Weights of a small transformer language model.
Size: width 320, 5 heads of 64 (1 for keys and values), MLP 1088 SwiGLU.
Architecture: rotary positions, untied embeddings.
Training: a variant of Muon for these matrices, 5607 steps.
MLP neurons of a small language model. Each row is named by its layer, matrix (gate and up: input weights) and neuron, and shows model dimensions 128-319. Each number is 500 + 25 x the weight over its row's rms, rounded and kept within 0 to 999. Numbers have three digits each. A neuron's up and down rows have the sign that makes its largest values positive.
After each neuron's rows, "fires in" lists the words (lower case) most often at its 100 highest values on Wikipedia text that the model never trained on. A number after a token or word is its count.

L2.gate683:477503522522504510469507548511561530526542495481510491489516445462526497488501512514493466527498439514503506513512470528473532498517496495514517511505467535500497497476499530489494489471509484493537436563519495515520512529525519468488494487552527498468497514544540512520490533458458500498517467482500465476509542478472506523500463508498516472508482486493498503495514484514463490505534480473448495502517485497472498505469533482503494433497483448478488527486504482509528497479521492508479512449498562501444504457503427543539490508486549509535495531497515492534489520513506499476
L2.up683:516542512498509486513507536538520515511472531489474501511468484465476487508464467516463471515490463517485512507512439495478546531513467476521540471511444536514491501485519541464498470490535478484523467512539489491501480495484545506476457511505482499480499475523489512502481482482482463544481427463510502492503573479477521536488478488478558503498485515500504507452460511514496520511532483469491468513525513503493466492493507518527516462482503502484499467513500504563483491513533507493447484467505529494465528464546454495523543501486540501491490509489502496538497536534498502480
fires in: "for" 73, "spent" 6, "fora" 6, "finished" 4, "served" 4

L4.gate732:530508452496501482499530510485494536494485471517501541483498475454496496483581502487484509532461506505502512489481424519461535511497496519481471513516466500498514495492479531476466480489509484484494503527489555499480515475506516522520461494459499504531431484487517469526483510464484496475494517451540541510475487476550515514470500547521475508446446483496517540526486485495484531491520495491498460498505465523491498488535510536512494496450500489505506513478493508473545463493532513468488511522498505537480524475496509534474550522483483506496481548464498492526537525463446545546
L4.up732:500488494511511485480520539518482492485506522498513470542476469499512519526554513523515507496481484489471472493523468550493481513471529502536492547469475510480450519517518461508482457461569535473537503479483498521497499550479490475487465492504485500538494531484518491480502488482470513507494511517509531515483543482524497508480472464479556505475535493526497530493528499506536477521483486506503509541509445523539471514521484501490555494509479549493542511440551455527526528455523498488481491525506491473513490516455472519500471502451475505469508511501500511531465499489452509486
fires in: "between" 13, "of" 11, "many" 11, "other" 8, "those" 7, "most" 6

L2.gate325:461528517529507467440521533495499476501523449493512465491473519489485523492486529479481491506497473472498513481494514540471467511525466492513447525537484516522492507513494446528535504517479481501505509508496526503470499528488502502522505536507500506518516474461529511476480491474553475500513535513462513497447523487551520518483521517512516489495487517511470471459500509487476461538542481490501454471499519554504517478529465505496520489488480489470515481523477527506497517462490484540456489497561486482458479456517468518476509495527467525559529533501468502495454488551508454485
L2.up325:474494504514508505490457509481510494545499456513484524477529521522514491496536460482487491517497552485541511482485462508503498541484499477469466520498461497535515502536496505510524479523520504513518496536522538484498504497480516448526548530499530520512521470503572495467467534520516434469517519461525509487483545526473480521486466524509487489487494516481520468503496540493496502488527456499501487476483526519545467463515494491464484481509500494471499461555488472521516462500515455545445501515509504472491493480481499519484521525502512544518513517532483505532475533508505498518
fires in: "for" 62, "of" 18, "with" 4

L2.gate212:518548498495492512481522513482524536494510475505500473490573492469545498473464473506471490490516523487474495534454462482530508532533543493517489521517489475499527514500477503473509468441528521503443554497482472494462527493501524502502473511451506517479493542536519496486471481494483468505527546471510522488529514503511465560536547474444537493478482478482538462534507498456508482468537486504494508498489479506495530495463496494481474494519508447506510506513511448519517500467558519535499483537526514545524492490529445501523547492516506463467464518484469512495507534509472507461
L2.up212:534497464511502486485522521485513520493475505529488502504493480458519506509527520519488497409501496470538537503559504520495477471543545484460517503527462460480513497485541488494460451508537527496511535504483535475493510515466498505494522528467518545483509534493516485475550505506531483484471540514495491485497552491519515492528543516521531482518529472544486527502492527473519479491501496521471543503479500463520446489466471513447482525513484481463530514512524493507419483481513484521492482501514522491530488504535433495458516478529547472530502522469495497514477524503502488519
fires in: "other" 27, "another" 9, "final" 9, "second" 8, "most" 6, "one" 5

L4.gate602:461504513507494502529523491480530451472481527475498557452494492490535510512510499539512462475465494497485547477443501538477512517482536487522458487506495518516495502510489453488485500507507496537541480475530488504488469522462535496490520534504511472535526530502502503473525517528537545484494507480487516474516444566522513487479505537491478493519552482494526478464534508480489481469481525479509462496483527514519487490515548487487468465533495492546476514498510526529533515467458471514534503508505481523538466538480507462513447494478457517495527521493455488515501499527521476511
L4.up602:495514527477477456517498542451529482468492496535498517478477517502550510489563460502532489506511510485546527509455487498509495533516518479508482507522484540468508495491501486477493520512525498502499478469578529524510510531479543483452506528493504511469558514496483488503473468491494492531514496493505483498498476542521521479482483543506502509484538487466568466453537485505511509454503452492498491473476518501525449501502498469520498490478518527538505468516467508499528518498452491468529489506515489467458515516492531505516494485495512498510514523467513508505493522549501481474
fires in: "as" 25, "for" 13, "with" 11, "from" 9, "of" 7, "be" 6

L5.gate773:535529473481496474490474498450523497504489563488498520513491488546517531498511479531551494519507492495512479497533532551550501523464495537540463517517499499472466457479501469484484488495532513515483517461460519485502503510522499513491512546521509485479505474454461515511503516476481489491564499462525484531490518516466510461520553531506507500510469500496494503445516542485481507485524530483497497488505497528495504505504489477541517484476490526477455446500529489475521501461467503496496495552483549464493457486521476448472558486473481470510487467469481484514475469495493510486
L5.up773:464541508482494514493487462546541532555497476503471560490500495514504488485526480536482488522484526493457477519482520528521482472474482496497502555442489474480511512507525510508525471535475497496508497494483490506494500484463475469490489498460487520447531496469511525532542498487519494529509488510487512503495466478500483503465442510503473505497500544505507479483498504517424474459509527482531509460511496462514518504504467463520498492501512510490465453509502528515476507558539471540465480526515509537502493483468526503540536527488519510530513489496491494506493495476530504499
fires in: "and" 52, "than" 13, "then" 9, "before" 7, "or" 5, "to" 4

L2.gate235:472554520559455497447545548496542484473456514481512491494510520553469466517499465568476520496505504480470473495509457491499481478457462486498517545504511505531519529468506511486525499534516513495479494476473514568513496508494499458485498515490501456532498540501515496507490478502450474493491481511492496511485530509497504507495479518481481525536486474464502520531525463509457475444508552512485481527494512528532474503507543495523510485475480461521543472534533491506506492499510513475478441520494530470524497506505517490516502498461526480505483545544506484491481551501491536521
L2.up235:506564491520445496478561485486508494465514499485523488510483481533511495529466491526464469506507507483491484515480463502526475477485488485517525516475501511443498490490530511508506525479517508504465492472510531509520500472552473439487514507475534488493529573513460522488480493500483469512512523487530521521521514487499510506459494499521497515532504501474529506489517461509444515444533546473468492512498543534505467540431492485502521508491509477456498463501525464538511519487504519475498513534476498478506472502472566459504468515455510488538517512487502465505482567518470510503
fires in: "not" 68, "t" 8

L4.gate241:435496466505505480461449481499503549462526501524506529442531528528464482512519501537506499515518517537535528523526501507449521501496523548468515485504523523516520480549482476450502537486516529485505470469533511505513521557512494491490487532500462478476467453546511496488565501488468545558533477490505501465495505552504475497509466544517485495519454521447555487462490480519470522507477508510505473482487502482504492488530510536484494465511475492517519502516450514520524497516492468492476506459490490478523529510499548495487492499466509534538484470520500516474504506504494504487
L4.up241:471524523531513478521489486502516478465455527465509510483495462520513497508530461509474486522484510473480514499500469517533482510543488515478490487481507498522504506479497481540445539518541509498479484473509510508514477533472523492482497533495510514475475469485511487483534497535493475480531506515487538500502493484460514529520521527449498513482524557549508510518493496490460487487497514477514496446470499506495490505514508512500491475480472527532479540486427497492489483500483506488493456462521500472533494518505520495506504463575526502497496524457470536522469496466525488542
fires in: "for" 43, "to" 11, "a" 8, "won" 7, "of" 4

L5.gate241:477537493546526512515506553486499488499457475500515519469485472491458522528500495538465485471507497472528498486529484489552464468481500505485504546495536504499514522506448487488477503529500540516499511445560497511516533505500528494508524502536464486477484482513497508453539494487432485560565441468534508490483471509475522464526506499481509531495520518535481478481526514504487511471500491498542512509429487485475518492505532509527533495497526467502469490498480512495518540466524463506474502541522509500458534494514510495497494496524520504494436519530538540505501471491519508461
L5.up241:551494484506492476483435526498480496526504471527514512463510461522492500536524481522521531499526467494513510511475470491489484514438497537524499549528495524516524474508483461504466463506501498516474503471509449507493539490463510480474502530535493511481457508515537489503511451504470496541520481507523481482483497490447519493508489509554529522475481524511451484503571518498496486472490521475546494492471486451520536508535475495485489491493525482529517446522492496504503516493511481537481469527498520499493491500530503451513536466465479498473501497499550511542501478535497529493
fires in: "by" 59, "of" 6, "and" 6, "thus" 5, "up" 4, "while" 4

L5.gate396:401509454444520486498479489484469525550485483539509487475504490491473464498523480509515516512512469505522490485494491468541506527536536491494467521484480514466501512502504474502481477511528450484525513528487529485489509514505511512496509489541463521521484518491516495494482462506531445474545498462474492482516488471557498484502528537479503489500542520525475497470537467483533513488468500499538506464483521525517563525518481512526455514504516459459516502427525512526489523492513515547532538531514473518499497448511508492514550523484530493504527524466525474490531512517527552474
L5.up396:528460499520480483492508510520490473505526547466493505457526468506470483494527518470479493480487502479438545462500525536506536509416476469468529492444486487461524486523435487508506519500474488512518488506530526482528488505455551535518510509543533490493556510519519518480489485464470525526494472520520493552476484506489487505532501491482466540547453445489512494480556508491505518510513509484490501468519532509485533508506536475471514513537448497480480461493494507479498529467507488531513488521512499500525485514465470488494532472471523502470489497514480535483454491494492516493
fires in: "of" 31, "two" 14, "all" 11, "and" 5, "three" 4, "those" 4

L3.gate707:516532529482524487539512512530541487473539526534489517518482494499497501521486503519501510494487499504484525496534474570535496469485461504537540497493483528522452486468464503507487488529489545492487447482485540428467506488479506508457502500489490466487484497517473503477485505521513505474492456526546498489511486506484555537510533552517460515483512520483530424488464479523487506467464504454542504488506482524535520486529490500512538473510483515535542506517483485520556513480496458499467508500507501503496481502488533479534492518526511524497507457480500493467522459449523496471
L3.up707:530506486510474486463484498499567474499478508488525519487527511544437480447438490527504472490494479487506512496493473523535512516481521488494473494531471509485475528538498500452494512528471508513499502466522480454498467523538483496524464474471494470489493492487477508528499500502535446522469518514502505537498473484529500513530473438492518524555540462484485480452488513527490507547483544479485538511477487500454467570470512488464518479503496521480475478505478464487487536537496486490451533510469494512502488514479482492485493514512464514504470536498504492477469527500495482458
fires in: "no" 33, "not" 13, "any" 12, "without" 10, "never" 8, "none" 5

L4.gate19:488530491463502502503507465499511510508486501544471495521490528525505528498490545551482498522480503504479510552479527504490510541476496459501513540465491466530541513491521448456467440488524537511498506478508497493506498464504495517499518478525507495493539489563515512465510490539528520495517533459476499511503507482472498514507554575523508484521480450478526515501493533473502504515494537512517507508467547511522482517493542507523486500554550498485454501472529488515525507474469474505512527502475512520529531510538490487501511521514508516526483513490540503529507516501528491492
L4.up19:507453484535515480517500498512493508502483498553492497509508529488527500508479494498542481484504471512469498482511518464473434499463498528556481561478492563474470476535473487515513513503477518496473553514501485499473487534484504539490496505482523487484554527505487492481523471491534523499531463456482456514505511510505477524514464508521500507506531496486546474500524501485541483529526493522478465484468456496547484486512508524504510514471511505506486471469467488497514487506499488554521514473485511470456530493471512512468522521485479483505470480478535507543447516499560494459
fires in: "part" 14, "time" 14, "of" 13, "addition" 7, "been" 7, "as" 6

L5.gate28:498498514491492469462481483498490473469519451469504477519496421470479513503464498521479478528490494501510499480504494501540506477509484519531564555531451440515515505461451482515505472525497494488545521488519506514546448534548490477499533508492518485520496530462542473500516524466493494549522502508496507537484502528483487547508531534460449529556520534536499503531498458485511527519490507518481545482479494498512508488480500489482492488533493484496478521498466479493508487494478497531502466544525484483471483489497488498500523472537505496511485469507475507495528509509504525515
L5.up28:498513512519497490475467517510509492477487517521450485461496518516493541467484490446539498484507542546462463498546522520513466481543545479527560494516467490510525489505464477511481505495525519542516490495505479477446481530544503477516522488503480442501505535513521487513497459527446486535516524498512492522530481445523494513510490501498508573477470525497483545509523504535499491523543504547510548500550508521511488518471501487520474522477522476503476453523522504459486502529520476487520526518526488529495488502485475536509527462514532519502539529499450514553486480506484465502
fires in: "has" 31, "have" 26, "with" 10, "had" 4

L3.gate712:481494480473475516472494456506506511536506548472528546480526484511468485497512480510482517524517456485460448517514437516500466530503517480460475551519509487501451501466525501513492518521481526497465524492515490482488544515501490499484516509486490460460529445514539493550516492522500516503515550444488472518486485522468470474484532530490484487464506461505477511526479527475508498480523501454508478527507473453515438475515517501523530477503522482474507520506510520504508469497490511528465501516495470501510488488485521456477480507485462496489481480480477525494495468515523501486
L3.up712:547551527501499526509488483496522528492449510498484491508488469529508508467483537497471522513483499493507492487507488529528471489526480450490527491494498451505493510512500488494486505489503516515501527540484484512479492495541470505500470520466456502476540475438477511509473498540517495476492425508512485492492475489506477482525465498479473487497508474490520507513500478526519528490507463556478537497442511448468484526467474520513507529493498488511498504473518491488476490517435501507492520465507514502480470463462471486474453505500576484499459518473542513485497470482504498501
fires in: "also" 26, "later" 15, "eventually" 5, "quickly" 4

L5.gate671:490508516537484491539485536477491498498458500446515508465485515485491498535513472512462502499468440469492494472493533505536531498480481525482433530493515509472495511515505547507505485536542470503493495489590506511526494458467465487500466498511512505475489510500496473457491482492490497523581496496483518483494505479497493454519493541498506493556527500488526519462519512519535531476484486485517484531528526480521484508437490463501509430505496514493485463481508497495497510496502498538476491527461517502512526518486527526483474529532521557514514512480517510504471485494478507444
L5.up671:490486511504465498500528500512504523481532541526557496484504485495507498497485502452514487490465520489490492510507474534445476492515477458488508556510485495493483469509539497497456530495495503502485500480508498498489485482479510446465493485549449463503466503475523526519528500482448503539490489481455532466470468497479508493516489505511517444491537495541498529482486552496490499532501538477503491504474477500539504523517510445500473490455499483488493490514497500502518492508469475512486539560491533483448488489510511502519478488501499501535432492521512483485462477538543553520
fires in: "before" 26, "however" 16, "by" 9, "after" 9, "thus" 5, "instead" 5

L3.gate466:479546518520466494533449526486484518450513495497510535499466475496493505488483518471502497469463545517504506521544465541466496507496515519495523510529496542511506498500468494499517475432534542521510459491500495478523513490493507541500498508504496503519488468520500438574505510502469481479508476491471530490482511490515549482510543554522530491507523472493475509520506521525473471504473502478522497456506525496552511515514473501510549478462509517498481531556493512497465539472530568499544499513520526521449497489500494476526441485496480493502529488486443489515505500516496490451
L3.up466:473560513511500513520449509496526513478513532516517525487469471481522484494519500480465493492446567512518473473480482525492495449524491498477556521473524541494505539445498467496488500467532531496497489488479495492510510541522541501509481490484555519487505473465506526526472499460508492484509488483497535486486500511513494510506515508516533495532460506472517500520480500469486517485500491475521512533536501458518505509510480513478496468497492511498478481536564487461458476499515537463527512513497477500542516498510499503503484483504498515521498523509463510520493501511536526513
fires in: "not" 38, "would" 16, "t" 15, "may" 13

L3.gate908:485547493512499484487489516519489520517479459501509477530514501480485506484525502505500498530438508518476523496469478498487529486527516555485502494497465540508463480507553523507462536491478477479567463483535472487512473530510465520510504473466511477505477469509530487473504517509503553504488549499499547498495511467479478464504477510506491479525558529526498522477507479461487483498520535503488511517567545534487531503530496534459476451515477531531471510505482477478508477509475484483521523506417454489459487543473513539521498507526476465490514489493493513483520531512501522485
L3.up908:511494510509498497501506523529522536516495505508432484468478520547479478504539517529525494514481491530514537498482515490489507471486506487491480479450486483482455468550538505504486517512458502531531470491535483490435455523491544487477499492529501521519527518440523502454518517524508541508458496502495508517538513476462511476466514514506493498463505527511544490482488512489475521483479493486518490562502504522503536481493459516502529435488523470499485512493525502533542487510490494495490485533420519454495486523505488500496507506513474484510505458482503460498529515513530525473
fires in: "but" 29, "there" 20, "and" 13, "where" 7, "when" 4

L5.gate764:478525538509444475507486535533503500488498496514515534523494463494462460515492501504477501480489512477485526487536500457481489528537499533472533502505510503520517496499478502444480498487500504513478457497526537485495499499513494478504486535474495506462497488500534550475506507513480490481511499529523421502520530480503444513494498507515465474498500486467537478461509504578506534468516492485476500519495504473517501482482485529501506472485486498494454504513483506527484561458504570538483506510473503519479471509525463443529499543497455440491499527501508480468504489457477471517
L5.up764:546542468502467477481458480529482511494516473497518546517542473509498449487539569462465542522569474504504526492521472482498469542543471509489553542536523494544515498514494471482467543479480529502492453523473472512505511544508539497505531520521512496531532488525490523505517528484510504530521511494498492469474516521489469523447443512489534464510492496487516477459484432499496473531522493516504491489485516505547484479485523546502496496501472503464488504517476493484483544479475527487509544485483508533507483551533502466467466475501524491529482478477487480517524516496506498530
fires in: "2020" 18, "2022" 10, "2021" 9, "2024" 6, "2" 6, "2025" 4

L2.gate226:479578437532478466519473548469518507547539464485494522543504464527461469485482470507533472528488463485500487544468502491489504527471464505495510489474486483492456487448477524516491486462499480484514484509467496500512520519533524494479513488507533511499470498509500489485489478514511513482514500470504516476489500462476457528495523486493477496510511514464498542479509511476476526531507510496520526517470468482502483503472501502471548486487523525415521531486504474510557513468489497470480486512480491494532504498466500492550508502497500528525471511500449493480495524529498515491
L2.up226:501480506505482505488499470445516554448486484511503487520509465489509473510575441523513555512511466478507514538517525524531526498493488501511482520506484539460451512486564495507514485486470474504524525500495499484503455493484522471538513492534515530479532530508497506502478539496518525525495505538468468485554491472483477533520472450509506498453472488482501496468506530490558454494520522504540501529499561509542495495535492500499547516481531494504490449552508489500525529519511502476487516495480540496495458479519531492477504499475524549520498556499506545511489482473530483469
fires in: "and" 72, "as" 10, "before" 4

L4.gate1078:474477489503490488479477492543540533483471500510489509523510509507495508476516529510495523491527528486539505494471499478512482471473514468504515526523516504535507489471495520491520518491495507477519475508485455485480482486550498450519523483499480456466520528540519481484524514498484493474511514516494550554503529492468473479491538494540520490549504472529501471498480475489503502480504508529510452505548488492499436482505495499505539488507487480478508510522508498527497556492439518496490510517515537526476482514517509481495520505491500530489488539463535503521530519498484479485
L4.up1078:519518470503537478456516498464526505507474538533501526511490513467511486533508513486473525500494524474483491532520434530504467448523500449507518517532482528520494462510498477515504518528519478471459488498531470483470506519510522469518556556480498456491514537523526533492520516484500506524500510536475468522531505511519498552477524486528539514499483471525469461466519493531503479500529459517491453519498513498532521522490481548485505512475489487490514534531536503482484508510500535525506513521508490541526476495503494468469530544487419549519476450490496452521539507474514489521
fires in: "2020" 17, "2022" 12, "2021" 12, "2024" 8, "2023" 6, "2025" 6

L3.gate962:463527496478499480500501509511482549478569487467492507482503507501508494529505503529531485531498482485475487534464507467508478513478511447522507454470459509501512526474489506490532497530470461499488487498560555479478523514501505528511507538470465503456530509536492520508461472543525473500488488461520522500504466505443530564516508513519476523517523554494528504498502535505507528494481502519535520515509524510512522473518475496491513516543496509479443499471493515509497512487483510499500500522490522497490540496503496503454524525504509514563518461514504447534484468499473490533
L3.up962:475523501517483533496524518477527511488498519478535474508520492478505486509540501508525520491487476486507453519514471455546468512518503477520525513434463519490491565431508471514500483467506483505478491478443472505533510498506517495475531508501499527494515499433538530466500487535482511478507494495522518508539482532464506493493539500548444474509468488525492474448496526473515486471502506518531497524513540530487514476501464472494483505490478542516490488485504458474485521482525484489479534520523497514495482475467534483485495518456509545481507486502494475490506485420491486502
fires in: "also" 55, "and" 24, "as" 7, "each" 4

L2.gate195:548535525525469528469508517532529486489506512458546498473527515510486527491474531521525495528488548496538515506480471523456497485484446502491504502522500513500478479525504496478522471517451538480526523486452516481504464485492505491491496516480525466512462510498509491493509476510514455480493520471444472528487486447523556504510532537528517486540542479475534485506489524528527482495470533460527571504484485502477527520490497462534531492487519505489494492546497458502517470498458529485506504512506535530470466448472486457544470495475473475524469482501540509482492504511496522481
L2.up195:526515519491472499503507553487510498470493547466549506509511495512497514554517483513535527486457513492537474484509491494538491444494475493509510483478494485509467506515512498514472464513485514471507511470481498495504495552546497463512499516471528508500465482489515478514509473522508507491492521510441466508538512467519535480502499519492485486565492524457467468491493519488540460489534560519557510524503523524487552503544525496516519500521472522521555484496532452501516506471507489497491521502498493499520424436455516474474471529531488491481509529464479517496486517457471570448
fires in: "not" 70, "never" 8, "t" 6, "without" 4

L3.gate412:477542487529490485445521473469470501493509519531506501534476508507512519505477477538498512497522508477516504529511510508472508556494494466510488510522491439504476478468508465551519472506505483478516483522473495484459501527520490489463521506522488486472533536483487477475519472549517492499505499524457493517500518544506511514501487499533485549551533517492512475534519501506499503535524524442499524466455495519526473516496550505480484530492478471466497523460496456489536499506470509479512452552513515491530481518533517498494545526480527485531502528492485443512494492500496486509
L3.up412:501498510510480492510502449496441477491499547531514485441517488535537522487497500500508569460497507516499510533494470514500499535539476531526505482515438430468466479464474469516498466489499483500503506491492517520489515548534515461471515497506476540491495552477493456519538499499496499491513483491456496545524513506557513521518473482465434524482455502516502476498506500519487521509493514488557514495482488520506492513519520466486496512485520484510493494487515480495504482477478523454504523478541570498497510522560506534493521508480535513450477517525520504511518528500475522472
fires in: "had" 41, "with" 24, "have" 21, "has" 7, "having" 4

L3.gate549:478474519516465515482482510434515509498563548477494546499515491498446507516546565456472508518498517490509510507544483502503530498480477484505493511522438548537497499511516450498503549487507474492472508496490518483571490507528491490474501481487506490496524481500494524544556545514465485527541559481477516479468497471509498523553466516503502512524502521523528535484553508501460527521501503497477529519462511490510465531520516520466509513449503501469483483566466486510475512509497499503499499513572499498470499502497504518514494536500470520506483519490490506480534535520511525514
L3.up549:526482522490540475493538520445566511519508488522491517468485489468463477517508497464517469538545475475483424525520513549462510493460485443489517510525487521548508534456509508522468479476476503479457493501516498493486503520468479524491503506506505528454528490554450522530537507492507506512537499509507507486529499503490475531519448464479496474518496535485491484481467500486518531464510507499496536505507480463514496476475512506505536516481490473525494515498479525535498534552496500475496498516528492518489511494514513498521466523414501520553460516467528490523526473522485506478
fires in: "for" 49, "spent" 8, "until" 5

L5.gate1000:494521468500488489508512507547506558470463468478501491505533515496450492485461489493508508492465458483538491502518496496517492517521517503509529543472474538485446470503512515480540502511497522489538519476511534501563502505495467506507490506488523457487504524508488526485461499525503520477502484481524502488527462484461460501480505479466452502476539520477520528539497538488523481498524489529539470511528486565510519518518456471551535508535486501495486518501465489515474528500482474500483486510462479499494492506488473491491481520501515461541494517475479482488523458463522506512
L5.up1000:509506493484528444526504513488512496496494468486500498505458528479433492487478480528502476535512505484500534507498488525481508514482506510480537527485474510471477491511508480557502490474459503458470498463483513483505460502521469450526517491532477461457527478471481514478477520517513468554545518486489504451551464538510495496494499496484477513510486485533501505517525527501527493454514513452467537533505505508544500514495475476516515479474487532512477519513496494502498502515530523478507535501456504503470522463505491487490474498520479481506517515528460498493535496459532505515
fires in: "and" 99

L4.gate196:454510544511453528511503521502501507508485493503504489498518479504532484521498494515513482506469520485489477513471470481465535490506494500485471499496488482518535501489503481503498490474532448527477493486505454498498521515493517516540495501468501485465524449515502514483478508532502483476556450493468482500531529504488505464528459457504478477537486523492473462497513511508462493495549471500472493509526503500478467477481488497468495463502525542572479471466491522503507494475455450487498524537496489517473482495528535521488499501480497526499489496562495498485516500546535492548
L4.up196:542502534530512473487503532528518486508488502552504501523498547520488480521505501554450504465518493545519486473468468508509497502472517505532472543504507508496452474508516528522503481508482555469492525479538494530504517492473523496519486526493538488531479510526464492467490506542526494485478490495518515501460498455474544494471520484463444505502517478462516510528491480484486475504451474453489467490432482513531474506488504461539541484527508504504530513501486501497513503455490467499482516549491491531463495508472490517468479493453479464462483468527493496467498461502486478505
fires in: "of" 25, "from" 15, "to" 13, "in" 8

L2.gate36:505478489477512502520488504517523491498516520498515544512499508463472520453499519444450454484515502488500494464508521521518496462494513460488563502442509448487492524495480489497479494487520476494471510469514473477483455507497526476499525524474534542511512511523499486514563509497478557504482551489434497530507487495454539496508536528508509453512482474497482485508498487495492488523493501484491490528494485478507476562486518536531512466490529529472512536504479485534495487524514540530537497515483499512511506530508470528499467489513505501520543512524497489438533481489435464509
L2.up36:539513496493550505508446502528515449480497515506506518493456512497481498483490524475447486498466525483491507481476494466509519477490465490497530475483516468486484520475463509495475503491503551476485505517473511486488472545495495493475500498487482507519522506512501487483484502473466501482479535460453486546485523430491526510474488532504538482541532472488514518507525440464485536539534516507534499472508526514554491476484511504551482456455503502485533498512461541511485512505487470536538500425492503530498478520514507464471472506504522513497494493503525503504550471479518516489
fires in: "2020" 23, "2022" 14, "2025" 13, "2023" 13, "2024" 13, "2021" 11

L5.gate575:511500506530494512471523494512509484534491490479473523525518537508537466502542484537508505451469465510495466490516501505498534541535466473497497528515504503502490477420502494517480521501495494452500520448493518509473473523509537522519450482494496548514515507500461504451518511472524511542549495460473515503474495527481488497481504489504503485478481483480469504484542490485450535486515512499502469535492501497492484479519479513512538464497467467507454482485521541533506550507527486463479475507523500501499465501498496459472536518524497522527523485486542483476494533520424545538
L5.up575:514518541555449514474511483480495531520514493509509522494460483512545535485575522468464459479501519485516512521485493500497511462466506519524521529517537486501493522500517510505497526531467482496513479533478473448502504499514489482509485497484509525489519492485464561480498516467522480524517516482511552503461534485493496483518468481475505470491511492513535485490484451500491474473477504508491506472501543484512510457550464517494500570496476528480536472493481470509509521483518496473462490493494453470514499469513511512490470509509500491513473499505471507535483509463521534433
fires in: "until" 20, "than" 18, "like" 13, "so" 7, "to" 7, "from" 6

L4.gate331:498521511455506482472472515456510517433494474498474484535565532510503505462484482504496505505493532508489492471510552466504494495538503498512496476491482527488514554553491504481452526505516466460493544470498500529479482476519467535492443504469483500452512471527474471465514532501491447513542512462503478458514478487513488501504489531506477492515494496477501497541532502519481538482524490540512486514496493503478508488503471497528525469491495484545491532511488449528462527452506523530490520502456523549515464504488517480494476437513493504504469502471493473496457453509497504459
L4.up331:485499470435462506528487479529501548498474506502458481527495493475499449493541465524485483518510482505490511500498466465476489476524495510507528500501480487489451540537472510509479472535483512493490553510503518526498500517480510524470469496497526538498477472465502518501490529477558498517518501507505505453509486523477483525510538501530521515533481489501503537481503497503487529471489444473505513513509523527505516461494469485539484472493498532530534545505521503505455510562549512507474468462500487491512497475494514495520468515494452490529523511495519525533499450526531500500
fires in: "but" 23, "and" 10, "however" 7, "is" 6, "or" 4, "astir" 4

L2.gate333:489489511507480505520482482546524446504545521530534509440479473485494487482472497513528495545473488477503499498535514454457497493542502512501523495509472491517519500465440503526496497519485455464507480469527530517450469527492494526491475463492523509511539494517493528469524506526535504490496474470471486468510477472497508544512505519465528479504494519464489509503525496482469547512458496505502518572513512485524506490456516488513547506517490511505519465525486488476490506511502524449502526564489487459497478538498470484547503514494482518517506448523532504490547545474470468509
L2.up333:502531498484476527521462480504490482485512478493503509506472502485518550519505520474490488487502517492487509460525502473470529490450482531476526525506515477497483505516494534539466490476506515550450537506511510491529483501479508476513506516511538512504506530492516489519499499448488487476531513504468525505468498495435435480478499530519513479500555509441520491492480470521508483500555537489545463504512513528481501548504501509498456489510477481484496499467511474487514509513488546527482508523523504512498508532479506478445528482541547503514531490528491500502503481517485464502
fires in: "2020" 19, "2024" 16, "2023" 16, "2022" 16, "2025" 14, "2021" 13

L4.gate635:493551523529507486451466555520469531493521487516493510547542478526471499468531501515460559437510536513493490490507492459467519500528498485503519521533514497456506493501466502462478483485483511495508483501510496507501502523497511509495456477488557434486497485505483502514514529451486481499471530527561473505493492492503486498493515533462498482539510465470545499456505479505492497509527527528504505485481502488541485457541558524470469484471471470502490480512481530482471547502468515540490550540507486516499495491482470502502487517478520486479466503467507499488521522468473523485
L4.up635:557539501499507499505469485513477510477554502560515515513519500497457493508566520490492542517515501483535504489565461462504515516513481498455534508489510533491511447491500524472518477460496542520511505435514546511494523517510489468478503495486516466494513526539445493509520486483506478486496514496469472483516475466513509536472507514526517466508454529490533522492487480485523491477537504496463457499511499482500530534518536499551506464491507463489531485493494523538502494496478550484484540537506486477514515511515449502510476490483542552467463463459520539490492478483462482467
fires in: "2020" 19, "2022" 12, "2021" 10, "2024" 6, "2025" 6

L2.gate955:480500489506488505515497490464491511487450485513471498454524508478494464474462500484475467508496485503505497447477463511521535474523536512476487490557466468517526484550502520458481488507497469513526488481544437481513556510501473482476549536505544510538517516525517527480525513536465499512486500512505480501503539479521515536533512527497525506504542479479546501495486529460540494475488465510477484540467516561543520520508483504501518477494548487552528484487485487526485492555472501518479526512487511544517502522452520520491469483460516555520500476467506492486517507517550498523
L2.up955:529520501516510478532514503458442538496476516497471496483546513525523514437492493510481471437476520501511527534500510516511482522450476487516479484501496494525499493493491473504509471487500502510504466488503494465521537491502491477526511456484521504511514486450528491520446536531492551516504477498491541458494473559520507482517456465459487477554533491525501522520478514428517514506517519443476495512528506453477463445465531493493486513515505510502465518497454525506515510498544469481482490456495513466472505554518518534463514511506522522439464498486514491532496487507555484482
fires in: "of" 35, "with" 9, "were" 9, "after" 8, "as" 7